config = dict(
    d_model=384,
    head_dim=96,
    d_mlp=1152,
    norm='layernorm',
    positions='rope',
    rope_base=10000.0,
    bias='none',
    optimizer='adamw',
    lr_mult_up=0.961,
    decay_fraction=0.641,
    final_lr_fraction=0.05,
    batch_tokens=131072,
    doc_mask=True,
    train_tokens=1081000000,
    dataset='wikipedia_en',
)
MLP neurons of a small language model. Each row is named by its layer, matrix (up: input weights) and neuron, and shows model dimensions 112-207. Each number is 128 + 24 x the weight over its row's rms, rounded and kept within 0 to 255.
After each neuron's rows, "fires on" lists the tokens most often at its 100 highest values on Wikipedia text that the model never trained on.

L3.up716 [136 110  98 129 146 109 192 135 130 156 114 113 116 148 109 110 145 112 112 125 110 175 100  94 119 134  98 117 172 106 161 154 122 168 201 133 159 138 119  85 138 136 124 143 127 111 111 103 109 116 124 142 116 115 111  66 126 140 134 146 137 124 122 126  85 140 137  99 146 137 108 129 162 112 143 113 121 114 177  88 116 145 135 141  86  70 131 131 100 156 108 103 159 114 141  91]
fires on: "ans", "urs", " Date", " short", " Aust", " ret"

L8.up443 [129 112 143 146 120 135 135 120 122 165 130 148 148 171 109  83  95 156 130 129 146 136 159 144 149 103 126 136 129  91 159  96  97 105 126 136  96 156 171 113 108 113 137 197 137 119  93  85 169 108 105 158 138 129 133 132 117 161  90  64 124 133 112 125 140  73 132  79 101 113  72 115 144 149 126 129 119 148 119 137 126 130  91 148 176 169 122 153 123 161 134 120 122 110 119 123]
fires on: "e", "h", "w", "b", "k", "c"

L3.up376 [148 102 169 123 153 145 174 155 159 145 185 107 133 135 139 104 155 136 159 163 139 151 127 153 136 135 119 115 159 121 117 148 134 205 126 164 130 146 139 152 145 141 162 135 120 152 130 134 161 166 123 138 132 106 116 132 128 126 158 122 171 142 128 147  94 126 143 100 101 150 180 102 156 136 154 171 153 134 165 137 131 147 151 147 126 149 115 141 146 147 136 152 109 105 165 131]
fires on: "ib", "eng", " CD"

L2.up890 [117 171 128 115 148 126 128 151 103 137 133 139 140 131 132 184 105 130 149 149 101 174 158 132  91 160 138 125 119 144 123 118 165 121 146 146 134 151 154 145 119 104 165 137 166 147 149 163 145  92 137 145 117 139 145 112 127 136 139 118 149 120 129 125 101 182 134 167 160 119 153 128 132 152 119 123 119 137 158 141 107 147 177 169 129 140 154 127 152 154 142  94 147 108 105 137]
fires on: " there", " position", "ision", "—", " among", "ack"

L5.up113 [145 122 150  97 147 101 181 173 208 126 158  94 135 134 148 106 173  93 129 128 129 184 128 108 109 148 104 131 121 132 172 119 145 153  95 125 107 143 102 173 168 130 124 106 109  89 146 120 104  81 153 109 116 135 164  59  94 118 115 140 131 174  89 160 143 106  98 152 139 161 127 157 140 110 133 125 107 173 106 119 111  87  96 139 138 142 139 105 126 126 132 146  68 104 165 106]
fires on: "te", "ular", "f", "of", " us"

L2.up716 [163 138 125 167 132 113 140  77 118 122 117 167 107 140 152 157 134 122 102 102 140 178 131 131 173 106 172 114 151 148 144 112 113 159 144 105 168 124 147 133 120  98 110  82 132 124 116 116 112 105 110 176 139 145  63 135 121 128 135 122 144 145 116 132  98 130 112 151 140 128 187 144 130 108 174 102 137 129 132 138 127 133 127 154 115 175 108 139 111 117 118 127 113 121  91 116]
fires on: "res", "ional", " that", "ge", "se"

L3.up285 [135 115 154 138 149 108 148 140 136 143 116 137 136 145 147 146 136 134 149 145  85  89  80 123 166 145 128  86 166 147 131 146 142 144 107 109 138 148 124 150  83 164 157 123 136 112 149 147 134  72 160 151 140 157 119 143 135 130 145 180 159 145 141 131 157 115 134 131 106 139 168 120 125 180 148 145 126 153 174 145 113 127 152 119 177 134  80 117 160 135 190 160 127 138 138 155]
fires on: "est", "ature", "atin", " leading", " lead", " them"

L5.up1147 [124 129 116 122 129  84 143 169 115 124 116 155 125 145 135 115 125 112 151 112 129 151 110 138 123 197  99 152  97 124 132  96 133 127 206  90 118 142 111 128 146  51 122 115  99 153 141 144 106 124 126 115 143 113  86  96 146 124 119 128 101 118 126  89 150  90 134 110 119 151 139 121 103 151 146 137 137 121  82 115 112 169 106 150 108 147 100  98 135 132 107 147 103 162 132 113]
fires on: ":", "day", "ust", " District", "or", " State"

L3.up246 [121 129 151 111 107 129 166 164 102 114 175  98 141 122 153 144 140 141 120 153 167 108 129 147 172 174  78 120 100 145 120 137 159 149  92  97 122 176 179 106 126  87 139 132 151 186  91 137 187 126 130 151 129 129  99 129 123 155 151 125 127 128 133 108 112 149 136 115 130 132 149 152 129 152 161 134 139  85 146 183 153  96 130 141  98 168 167 114 154 117 109 164 108 119 141 135]
fires on: "oss", "so", "cept", "umn", "orts", " also"

L3.up234 [125 108 159 130  90 146 148 134 169 148 146 141 148 110 159 133 156 138 118 138 160 132 120 164 183 121 116 120 126 171 135 124 149 134 105 107 131 152 140 163 142 127  87 145  99 166 108 139 134 161 140 163 140 105 112 149 123 116 124 116 151 121 142 112 147 128 139 123  99 170 162 106 123 151 136 163 154 134 146 161  80 142 187 136 168 152 129 145 117 160 100 131 101 123 141 150]
fires on: "2", " Cal", " CD", " Land", " land", "oted"

L5.up321 [134 127 113 171 123 141 151 101 145 132  93 137 150 138 152 143 152 133 113 137 149  95 145 113 121 157 130 148 148 129 115 120 114 145 113 121  78 147 175  69 148 131 102 104 125 115  91 127 143  67  99 141 157  80 141 124 149 162 131 118 103 129 171 100 119 125 134 150  95 130 132 102 120 114 129 114  90 126 143 137 132 107 110 151 132 151 145 174 146 170 164 122 103 104 137 126]
fires on: " |", "0", " by", " |\n", " "

L5.up9 [142 137  78 178 123 152 121 130 137 160 112  81 112 143 107 147 105 129 100 111 120 118 156 115 147 122  75 119  87 122 125 165 134 128 167 134 108 109 147  79  92 133 130 137 142 169 119 111 152 130 124 150 114 142 124 141  93 147 115 115  95 103 153  72 148 185 104 113 132 111 118 165 144 126 103 105 137  98 148 103 124  97 125 120 131 175 148 112 104 191 130  97 174 155 164 135]
fires on: " public", "^{", "ia", "−", "ary"

L5.up519 [111 102 159 114 113 121 124 137 192  96 115 130 133 120 130 162 133 104 194 123 129 171 153 105 107 124 131 143 142 148 110 155 113 129 112 140  87 157 134 148 153 143 137  73  76 115 149 115 106  88 131  89 178 122 129 133 116  99  92 138 131 158  91 136 145 152 108 157 131 139  95 142 108 126 143 146  89  94 122 110 108  84 136 114 164 118 141 104 133 118 107 138 150 103 141 134]
fires on: "te", " g", " Min", "vey", "ular", " by"

L3.up1143 [ 93 141 176 157 114 107 145 123 149 117  87 122 108 140  69 121 142 118 129 124  94 121 133 116  94 103 155 142 125 128 112 132 128 165 104 168 136  94 121  89 130 165 159 130  94 116  97 142 108 155 126 110 117 108  95 172 140 124 120 116 145 112 119 125 135  77 145 125 120 132 135 130 123 141 137  99 127 116 102 114 126 100 125 129 149 138 139 129  98 140 136 131 112 120 131 126]
fires on: "ary", "ett", "ues", "lin", " top", "ert"

L8.up142 [157 113 116 116 114 132 134  95  98 164  97 123 136 145 138 140 133  99 141 113  83 122  84 168 130 127 131  95 143 103  99 155 124 118 151 149 126 112 118  70 135 128 136 135  62  95  90 111 140 140 121 133 128 101 136 116  72 132  72 132 149 115 179 100 111 135 112 160 136 143 125 137  94 144 150  57 103 137 139 128 105 136 159 117 153 121 140  98 166  93 138 133 107 110 124 107]
fires on: "t", "s", " s", "m", "8"

L5.up18 [152 154 118  94 150 141 162 121 119 135  83 120 134 115 144  80 157 100 120 140 163 140 121 192 101 149 123 133  89 100 149 117 120 125 134 137 136 145 119 131 116 108 140 130 133 129 155 164 108 166 133 117 138 154 137  94 129 133 146 144  99 146 172 135 116 138 128  63 150 119 150 130 144 137 136 119 137 140 120 174 149  92 138 154 102 125 144 110 162 172 150 168  61 191 150  77]
fires on: " back", "se", "ab", "S", "ia"

L8.up231 [ 97 116 129 165 124 127 132 129 130 167 143 114 140 141 124 138 129 187 150 118 125 114 112 123 148 156 117  90 136 145 142  88 139 126 120 116 164 125 115 142 168 141 159 130 105 137 135 152 126 101 104 137 106 131  98 100 141 136 111 127 120 131 148  88 139 110 160 149 133 120 118 112 140  97 127 153 115 114 119 113 144 128 159 148 114  67 129 138 112 189 136  86 132 136 120 150]
fires on: "6", "7", "3", "5", "ty", "ay"

L3.up1127 [ 98 133 130 165 122 146  87 122  71 155 118 115 131 136 139 125 122 138 136 111 154 123 130 145 138 111 155 179 157 145  85  90 167 142 139 120 116  87 138  62 129 114  99  79 133 158 133 138 154 148 124 138 122 114 123 151 134 135 115 125  97 126 126 126  93 116  88 114 153 118 132 128  97 123 128  77 134 119 118 150 199 129 110 128 163 102 120 140 147 146 132 144 113 131 111 159]
fires on: "ain", " having", "ble", " announced", "aily", " match"

L3.up1040 [142 123 112 151  83 169 118 152  92 150 209 105 130 139 105 145 153 171 107  93 147 111  99 163 159 148  89 166 104 155 116 144 104 147 128 142 129 134 160 138 137  83 129 105 112 183  96 128 138 131 130 115 112  98 163 145 124 117 133 122 127 152 171 108 116 124 158  93 154 114 103 150 156 158 134 121 138 112 148 133 122 153 124 172  93 119 184 163 113  96 107 165 115 128 117 121]
fires on: "order", "uty", "ency", "gh", " ra", " very"

L5.up1091 [133 118 109 140 175 120 139 116 114 157 109 138 119 136 151 142 119 118 132  84 109 159 102 133 155  93 115 147 100  70 129 123 100 144 157 146 124 110  94 127 158 122 108  88  75 122 108 109 145 137 137 128 139 162 145 150 102 152 135  91 126 117 206 116 126 160 157  96 142 122 129 146 115 118 142 122 151 141 118 110  26 112 121 134 165 152 115 112 129 102 103 113 125 139 174 126]
fires on: "1", "ing", " establish", "8"

L3.up439 [ 75 125  91 132 113 114 149 164 103  65 188 139 123 133 181 105 118 103 107 130 158 140 148 148 133 127  92 129 108 130 103 104 177 108  85  94 136 111 129 116 130  50 139 124 122 116 123 126 147 119 146 107 108 113  61 126 132 123  99  96 129 146 128 126 107 125 123  98 136 145 145 102  96  94 143 119 151 114 140 128 143 140 108 134 148 113 142 160 107 123 100 164 149 106 145 110]
fires on: "ade", "ure", "ver", "ze", "_{", "ll"

L3.up268 [140 145 115 135 110  70 135 121 147 146 126 151 112 139  69  92 118  97 118 141 123 148 120 168 139 122 105 116 117  95 121 120 163 118  76 127 120 129 114 103 174 141 116 104 111 150 132 118  93 121  88 142 107 160 106 111 128 134  98  80 122 126 117 102 139  80 107 141 162 105  99 129  69 124 132 134 116 156 117 134 126 110 109 167 130 127 139 123 148 130  84 156 149  93 102 156]
fires on: " ft", " Hung", " Cur", "ober", " word", " Street"

L2.up244 [129  87 107 125  87 130 155  62 131 122 135 136 129 138 150 121  99 137 151 146 115 112 106 120 174  92 119  98 178 129 123 142 110 109 138 158 164 154 132 163 140 174 137 133  98 147  97 112 114 161 133 104 149 150 128 131 124 140 157 108 164 102 127 153 160 113 103 106 133 143 146 112 150 101 106 169 137 102 118 113 153 164 138  83 109 133 125  87 140 146  97 141 137 155 111 124]
fires on: "ther", "ae", " services", "TV", " farm", " role"

L2.up630 [151 108 117 135 109 143 218 111 126 138 146 132 135 131 171 106 133 131 150 176 144  64 172 147 175 153 132 100 153  96 136 155 137 134 120 153 153 144 139 129 107 137  89 128 123  89 121 127 114 129 129 148 163 156 152 114 122 139 160 135 129 127 135 166 119 165 105 109 118 173 124 129 149 117 163 155 141 111  94 135 141 151 102  97 139 140  92 131 132 160 109 121 116 128 123 127]
fires on: "ther", "aut", "\"", "lam", " econom", "TV"

L8.up788 [110 121  93 159 113 137 122 142 147 159 118 121 149 147 115 121 126 150 151 111 137 135 130 108 114 119 129 139 111 150 165  86 101 108 158 131 151 149 166 123 160 152  93 142 118  69 149 132 169 120  75 152 117 138 118  97 140 148 128 138 152 137 140  80 124 169 132  84 136 123 153 144 126 144 146 112 118 125  97  95 120 161 124  93 132 111 136 143 125 151 116 104 132  93  94 100]
fires on: "5", ".", "6", "0", "9", "y"

L8.up1136 [120 123 117 158 109 114 121 146 112 136 126 140 152 126 131 150 140  62 150 101 107 143 156  85 145 127 144 164 167 141 109 138 115 126 148  99 166  98 125 132 153 110 138 156 134 117 126 113 115 136 122 144 122 116 149  98 133 157 120 126 143 154 139 108 148 100 147 140 140 149 156 153  94 102 111 104 130  92 102 132 120 121 139  90 153 152  98 135 108 119 160 121 103 119 141 140]
fires on: "z", "on", "an", "h", "all", "ch"

L2.up209 [ 68 110 170 183 149  93 109 137 117 155 114 165 127 149 125 101 151  95  93 141 108 122 126 146 144 111 106 132 154 112  98 102 119 148 124 136 134 125 185 139 113 204 120 140 143 131 142 115 136 116 130 121 148 112 108  90  99 123 139 137 174 134 167 133 115 128 151 105 159 103 178  98 132 147 119 136 114 129 156 148 118 125 115 135 179 144 126 139 144 101 118  98 129 119 144 204]
fires on: ";", "0", "1", " career", "7"

L5.up502 [141 152 132  90 169 122 134  98 172  87 107 132 151 149 139 123 158 107 120 138 131 107 111 120 141 151 171 135 114 124 121 159 145 154 124 115 113 118 139 116 121 105 122 139 141 144 122 104 146  93 155 111 106 122 174 115 104 110 144 142 133 150 123 102 150 156  95 146 140 199 117 131 165 147 141  93  79 167 129 128  97 127 123 102 148 107 154 114 143  85 118 113 121  87 164 145]
fires on: "ant", " season", "nt", "ch", " wife", " ch"

L2.up433 [112 135 122 121  83 137 106 141 104 152  87 119 122 120  90 122 120 144 104 125 137 131 133 109 132 124 117 133 119 111 131 124  85 123  95  77 134  97 126  93 152 143 121 122 122 121  93 140 128  59 126 151 119 165 170 172 116 129 116 113 121 109  97 117 137 143 125 100 149 139 131 109 144 142 149 131 126 133 163 127 114 147 159 147 164 101 116 132 117 117 130 113 160 134 134 125]
fires on: " made", " between", " ×", "ific", " held"

L3.up857 [ 90 126 137 142 121 121 151 141 125  74 102 117 122 132 146  97 146 109 139 125 125 114 151 107 111 111 209 152 103 141 140 131 139 101 109 105 121 134 139 122  88 114  97 115 110  68 154 174 114 138 122 107 163 104 159 135 121 121 137 138 143 167 134 144 100 149 124 116 128 114 136 133 138 123 125 114 134 112 126  75 145 121 127 139 137 141 142 155 121  70 114  85 138 175 130 133]
fires on: "ock", "way", "den", " ×", "nes"

L8.up401 [158 104  74 142 108 146 161 130 123 165 141 155 142 155 136 100 158 168 138 143 118  87 118 108 108 100 124  93 195 177 183  67 143  86  99 165 109 113 164 135 146 110 134 110 186  74 112 127 115  99  80 139  98  98 109 122 112 171 113 113 143 149 126 117  94  73 143 102 125 127 141 129 114 149 136 114 116 161 115 104 121 104 112  97 124 185 121 118 141 109 144 111 145  83  88 136]
fires on: "h", "ed", "st", "ast", "ing", "b"

L3.up1009 [ 75 161  82 120 167 131 126 126 125  96 123 131 124 123 114 111 110  96 115 124 167 143 153 117  90  97 123 161 104 148  81  96 168 150  94 122 127 125 143 131 135  83 145 137 128 117  83  94 137 151 115  84 103  91 112 162 125 117 111  84  92 175  96 140  71 112 116 114 138 151 125 116 102  71 112 112 109 113 115 139 142 113 121 135 146 127 105 112 121 102 156 127 148 118  85 132]
fires on: " built", "view", ");", " have", "formation", " place"

L5.up1088 [117 113 128 131  88 162 139 116 150 120  99 130 143 134 117 121 157 130 135 105 138 107  74 143 158 164  95 124 131 111 121 110 163 102 114 179 122 143 169 117 135 142 135 130 161  90 127 149 139 120 110 158 114 105 123 142  63 140 132 107  92 132 194  95 155 153 128 123 113 139 123 142 153 137 122 117 127 109 115  95 139 107  78 112 104 129 105 161 101 154 152 107 128 131 175 151]
fires on: " |", " ", ";"

L3.up471 [156 129  74  87 111  92 124 123 148 107 198 145 140 114 183 136 126 109 132 125 152 138 138 164 143 168  76 122 105 150 139 128 130   9  91 130 147 146 133 156 115  70 105 122 129 127 142 117 141 110 118 156 115 154 154  60 109 116 124 134 111 136 139 123  99 148 122 129 127 138 141 155  82 117  98 119 126 107 145 143 166 127 122  92 105  99 180 175 133 109 108 127 148  99 120 128]
fires on: "ship", " such", "ision", " We", "ter", " Goals"

L8.up1062 [100 128 124 133 151 120 128 118 115 141 145  97 152 129 108 101 128  92 152 139 154 134 118 159 143 129  61 166 142  74 122  89 130  77 122 121 111 124 119 118 154 187 105 119  94 133 128 133 116 135 113 132 148 162 132 150  94 153 137 154 122 151 132 136 114 140 130 139 123 134 123 141  96 125 121 103  93 121 129  70 167 118 117  97 130 148 119 104 103 137 126 120  91 142 121 118]
fires on: "r", "s", "w", "l", "t"

L8.up936 [140 141 116 157 175 146 133 109 162 112 150  94 145 147 147 165  89 132 127  65 122 183 132 131 126 155 134 164 134 137 177 132 104  86 158 123 126 153 117 133 137 136 119  90 163  91 126 135 178 133 131 133 151 144  94 123 120 126 135  88 125 144 112  87 140 154 144 132  93 145 139 167 136 141 167 104  97 135 143 139  88 141 134 140 165 135 117 116 151  93 130  90 172 123 117 125]
fires on: "1", " de", "res"

L8.up400 [135  91 108 176 164 157 150 134 130 147 124 183 157 126 117 155 109  81 117 130 118 115 167  93 124 128 130 189 151 147 156 124 100 123 130 123 135 120 126 126 164 131 169 102 155 129  65 120 141 100 123 108 103 100 133 106 126 172 141 138 111 169 151 154 154 108 138 163 150  88 116  98 163 168 104 108 134 100 126  97  62 145 123 136 113 123  79 138 133 174 148 118 105 122 110 165]
fires on: "h", "est", "il", "o", " (", "on"

L2.up737 [123 160 118 132 106 119 170 110  71 106 126 155 124 141 144 139 153 134 156 133  63  85 122 185 147 119 170 124 119 121 144 141 144 106 141 131 132 137 158 131  95 153 149 144 169 125 139 109 129 161 146 122 100 137  95 138 115 141 116 122 163  95 169 162 150 126 152 124 170 142 126 140 160 129  99 175 153  88 117 116 184  98 117 153  88 160 164 137 140 153 114 148 148  89 130 128]
fires on: " such", "ury", " report", "yp", " us"

L5.up786 [113 137 128 136 140 104 155 134 184 113  88 109 112 125 131 116 158  93 112 135 150 166 133 133 146 152 125  84 145 149 102  99 140 165 107 155 144 136 103 185 195 104 140 130 115 114 142 108 113 118  79 151 136 107  96  85 138 123  96 114 108 166 132 171  93 108 121 129 103 111 139 105 119 122 157 150 147 123 135 116 160 104 125 162 136 113 103 107 114 114 139 179 107 156 112  92]
fires on: "he", "/", " Cons", " joined", "th"

L8.up488 [147 157  99 152 107 128  81 125 178 141 109 143 155 131 111 131 119  98 149 140 126 132 148 130 109 102  56  94 152 141 145 130 127 159 132 151 124 106 117 111 125 115  99 146 162 134  95 140 117 154 112 190 154 130 147 140 122 165 105 131 129 126 116 117 116 158 140  93 137 156 157 117 162 126 130 105 141 108 107 100 106 143 118  88 145 193  70 110 117 165 131 181 138 122 135 125]
fires on: "ur", " Goals", ")", " G", "ou", "at"

L3.up183 [ 93 130 157 134 158 110 143 131 128 159 100 156 136 146 140 123 144 126 138 145 132 132 121 110 147 118 132 150 160 182 107 136 126 220 163 136 123 143 165  71 126 108 117 140 121 167 150 147 139 127 132  98 142  56 107 136 132 110 147 168 153 143 126 115 146 129  97  67 118 125 152 131 125 107 135 158 147 125  95 160 125 133 113 147 168 153 131 127 148  94  54 139  92 131 119 130]
fires on: "ual", "ee", "ike", " %", "ble"

L3.up228 [138  85 138 121 174  88 138 134 165 138 177 141 128 136 168 144 152 140 147 145 134 118 126 147 141 135 128 103 117 188 100 149 127 126 111 124 184 140 108 123 104 142 148 113  89 161 138 139 184 125 120 137 107 129 116 125 133 133 104  95 193 145 126 148 106 139 142 107  77 121 164 107  82 120 111 124 146 106 143 136 129 117 125 163 121 120 101 150 140 102 126 156  95 115 116 140]
fires on: "board", "eng", " west", " north", "ipp", " south"

L3.up1003 [144 120 135 134 140 127 106 108 112 121 161 110 120 137 157 171 179 138 117 107 150 132 155 124 128 118 138 124  92 126 112 104 134 156 144 127 143 126 168 158 118 155 138 129 125 108 135 161  95 149 125 175 157 123  85 122 135 133 150 115 103 105 157 118 155 107 155 138 139  60 130 119  95 146 122 119 110 103 121 131 107 156 165 137 128 125  92 151 133 133 131  89  89  62 122 160]
fires on: "ating", "ted", "ched", " model", " area", "ated"

L3.up1012 [125 134 133 118 107 155 167 160 131 109 178 111 129 123 158 125 174 141 136 132 149  80 118 164 149 159 140 136 107 148 113 131 131 163 116 138 105 157 138 133 145 115 136 129 110 159 115 128 165 170 119 155 115  96 141 135 117 129 146 140 144 141 200  75 144 147 159 108 159 155 152 135 159 130 169 123 164 108 142 164 155 149 113 140 125 175 195 130 138 140 122 140 111 129 149 134]
fires on: "b", "order", "uty", "erous", "ther", "ll"

L8.up772 [138 112 124 168 116 110 110  88 119 154 150 125 145 115 162 112 102 125 167 134 153 131 168 116 139  95  68 132 163 144 144 140  89 127  83 151  89 106 133 101 139  95 122 143 122 147 166  86 117 117 106 130 118 135 145 146  99 124 151 122 127 121 136 107 114 124 120  99 128 105 154 144 108 125 136 119 102  94  80  95 164 132 129  89 136 115 130 109 120 112 148 106 149 153 122 117]
fires on: "ly", " later", " first", " then", "or", "ometimes"

L5.up1082 [166 163  99 110 127 112 127 122 150 145 165 154 135 155 101  91 137 130 134 121 145  89 106 100  98 116 151 115 123  89 111 126 118 125 144 130 171 123 111  97 135 118 116 113 155 105 134 112 135 157 128 131 143 120 162 130 155 127 138 167 125 126 140 122 134 136 128 120 109 148 105  67 179 164 138 133 102 176 125 148 127 150 135  92  90 125 146 105 116 133 139 121  96  93 109 147]
fires on: " between", "'", " me", "me", "ween", " before"

L8.up211 [107 121 108 125 115  98 135 156 123 150 169 131 134 112 142 118 138 163 104 120  85 134 144 129 153 144 123 121 135  90  80  72  94 130 136 139  95 130 150 112 149 130  83 184 116 122  62 103 137 130 118 157 116 119 121 120 128 147 127 102 120 154  67  90  90 123 129 141 108  97 104 109  82 115 110  92 113 133 165  97 108  81 126 100 180 104 119 139  92  95 137 108 115  57 108 139]
fires on: " Y", " K", "k", "h", "y", "w"

L8.up6 [147  85 121 145 155 157 163 125 120 140 119 155 141 166  87 172 112 186 141 111 141  89 136  86 141 116 103 157 130 174 144 151  94 142 149 160  92 137 169 100 125 140 151 118 145 112 141 131 131 123 120 112  76 142 134 174 103 138 157 145  90 146 106 132 166 145 154 133 118 141 140 139 110 155  81 104 118 135 112  99 133 114 168 130 109 116 154 155 115 116 143 127 157 138  98  92]
fires on: "or", "om", "iv", "i", "am", "ical"

L5.up118 [156 180 144 137 148 145 133 136 110 162  92 175 147 128 127 138 163 146 116 102 139 165 144 132 162 134 135 166 116 142 109 126 137 152 155 133 103 107 142  66 141 114 106 143 172 192 131 138 139 115 104 117 119 121 140 105 127 129 124 144  89 137 157 102 150  96 110 128 135 155 128 149 100 161 102 118 125 107 111 134 139 122 101 146 122 121 158 165 157 119  95 126 115 143 132 142]
fires on: "ive", "yn", "en", " prop"

L3.up436 [130 117 119 129 129 132 160 154 106 161 203 132 163 110 131 102 142 115 124  93 165 127 160 160 156 119 110 146  99 129  97 121 131 113 108 130 150 168 160 144 131  79 106 131  93 131 157 101 168 161 123 142 101 102 137 171 120 119 164 141 121 144 132 120  96 174 143 139  95 149 150 115 106 121 171 124 114  69 135 157 137 105 131 136 161 109 158 147 144 105  43 123 145 109 128 119]
fires on: "son", " north", "oss", "arg", "umn", " well"

L5.up195 [138 148 115 204 185 130 159 146 163 132 118 154 150 112 173 131 108 132 124 129 166  91 174 169 120 155 115 109 178 140 126 110 149 145 174 139 159 148 107 146 138 124 117 155 167 166 145 117 149 132 103 175 143 116 114 107 135 156 144 165 101 119  99 146 148  96 151 132 148 112 143 122 136  86 137 142 124  96 101 132 167 128 140 107 105  73 101  90 163 114 106 128 135  99 105  84]
fires on: "le", " V", "0", " only", " cost", "ost"

L5.up946 [125 104 147  91 161 136 123  60 120 112 110  89 139 131 120  95 127 129 115  97 123 158 133 163 159 143 154 130 110 133 105 104 115 127 122 130  98 110 124 116 144 103 161 197 169  97 141 105  89 133 127 148 150 151 160 170 136 143 151  84 129 130 155 125 149  96 123 127 152 110 127 109 102 142 117 132 142 147 172 151 113 110 159 154 120  81 153 142 168 118 110 157 128 133 109 139]
fires on: "ce", " born", " football", "asketball", "ference", "aid"

L2.up359 [152 168 127 121 154 121 169 144  99 149 113 123 121 131 156 153  72 112 154 137 134 154 156 115 107  93 161 132 130 147 103 158  95 116 133 123 124 100 122 147 109 134 133 114 134 151 121 121 119 142 105  96 139 125 127 130 121 134 180 118 169 121 117 128 135 155 132 118 121 119 110 114 159 125 149  99 119 123 151 169 118 139 111  97 122 192 120 112 135 140 143 128 153 142  84 132]
fires on: " Ab", "ett", " Comm", "ave", "ront"

L2.up461 [ 87 139  78 119 136 100 146 101 118 119 127 142 123 148 131 122 165 120 149 117 153  75 134 104 136 132  78 146 151 146 140 137 143 115 116  79 114 153 121 103 118 117 140 170 107 138 108 112 121  87 123 119 116 138 124  87 122 147 117 134 160 142 113 142 117 116 108 114 120 169 151 124 134 100 120 108 127 101 152 105 145 152 151 122 115 114 115 175 100  98 107 109 167 122 166  84]
fires on: "ce", "ure", "urs"

L3.up800 [143 138 150 134 149 115 154  95 129 127  75 148 145 129  64 101 121  89 149 148  99 175 100 109 128  98 154 122 134  85 131 188  96 213 153 131 107 142 130 124  95 131 131 136 122 148 153 132  77 136 109  93 152 107 161 145 108 103 119 144 112 111 126 126 132 157 106 132 146 136 116 142 133 170 176 136 170 157 113 125 151 168  91 101 120 140 106 101 156  84  71 110 118 133 160 154]
fires on: "ale", "leg", " Court", "ording", " By"

L3.up934 [121  97 138 145 145 177 136 131 158 157 156  99 129 141 123 153 132 158 128 122 168 188 103 149 103 119  96 119 168 124 117 152 155 127 148 187 144 148 149 146 133 149 111 156 127 170 160 107 113 144 129 148  90 113 141 120 147 113 100 101 109 132 144 155 116 123 106  88 104 167 158 151 138 119 115 142 123 120 159 104  99 131 141 144 132 110  63 124  94 165  65 108 151 114 152 148]
fires on: " between", "ion", "roy", "inc", " —", "ire"

L5.up958 [167 116 144 162 136 145 119 101 132 153 150  93 136 165 154 143 145 151 157 106 116 142 117 103 134 143 169  98 143  98  81 113 127 153  97 135 155 167 137  89 133 122 139 123  97 139 139 129 150  93 114 142 135  98 121 133  78 170 102 117 139 118 171  90  87 123 133 147 112  88 154 140 137 148 156 107 125 110 115  88 131 101 126  76 203  95 136 173 108 134 174 133 140 119 133 137]
fires on: ",", " |", " and", "0", " ("

L5.up809 [161 177 134 127 165 120 135 145 140 130 141 151 122 139 144  92 148 150 128 122 133 100 132 105 110 131 201 190 154 116 160 160 192 153 112 178 170 142 152 108 152 143 134 127  93 158 123 142 116 151 104 137 134 101 124 100 140 144 139 144 129 140 153 118 143 142 138 175 115 154 138 114 138 126 120 123 115 165  88 146 154 150 176 140 130 126 117 135 158 151 136 129 104 107 154 141]
fires on: "'", " before", "и", " while", "w"

L8.up62 [106 103 109 123 130 135 113 138 170 119 132 127 139 145 120  88 105 117 163 116  87 101 142 149 146 116 122 171 153 127 119 124 151  96 159 152 121  92 157  68 144 143  93 138 113  89  89 108 142 137 107 120 113 157  84 133  80 139 128 126  75 158 153 107 113 174 136 139  73  75 152 148 122 110 111 150 132 143 132 106 135 106 135 133 129 107 129 119 128 120 125 105 101  93 139 121]
fires on: "l", "al", "w", " L", " W", "m"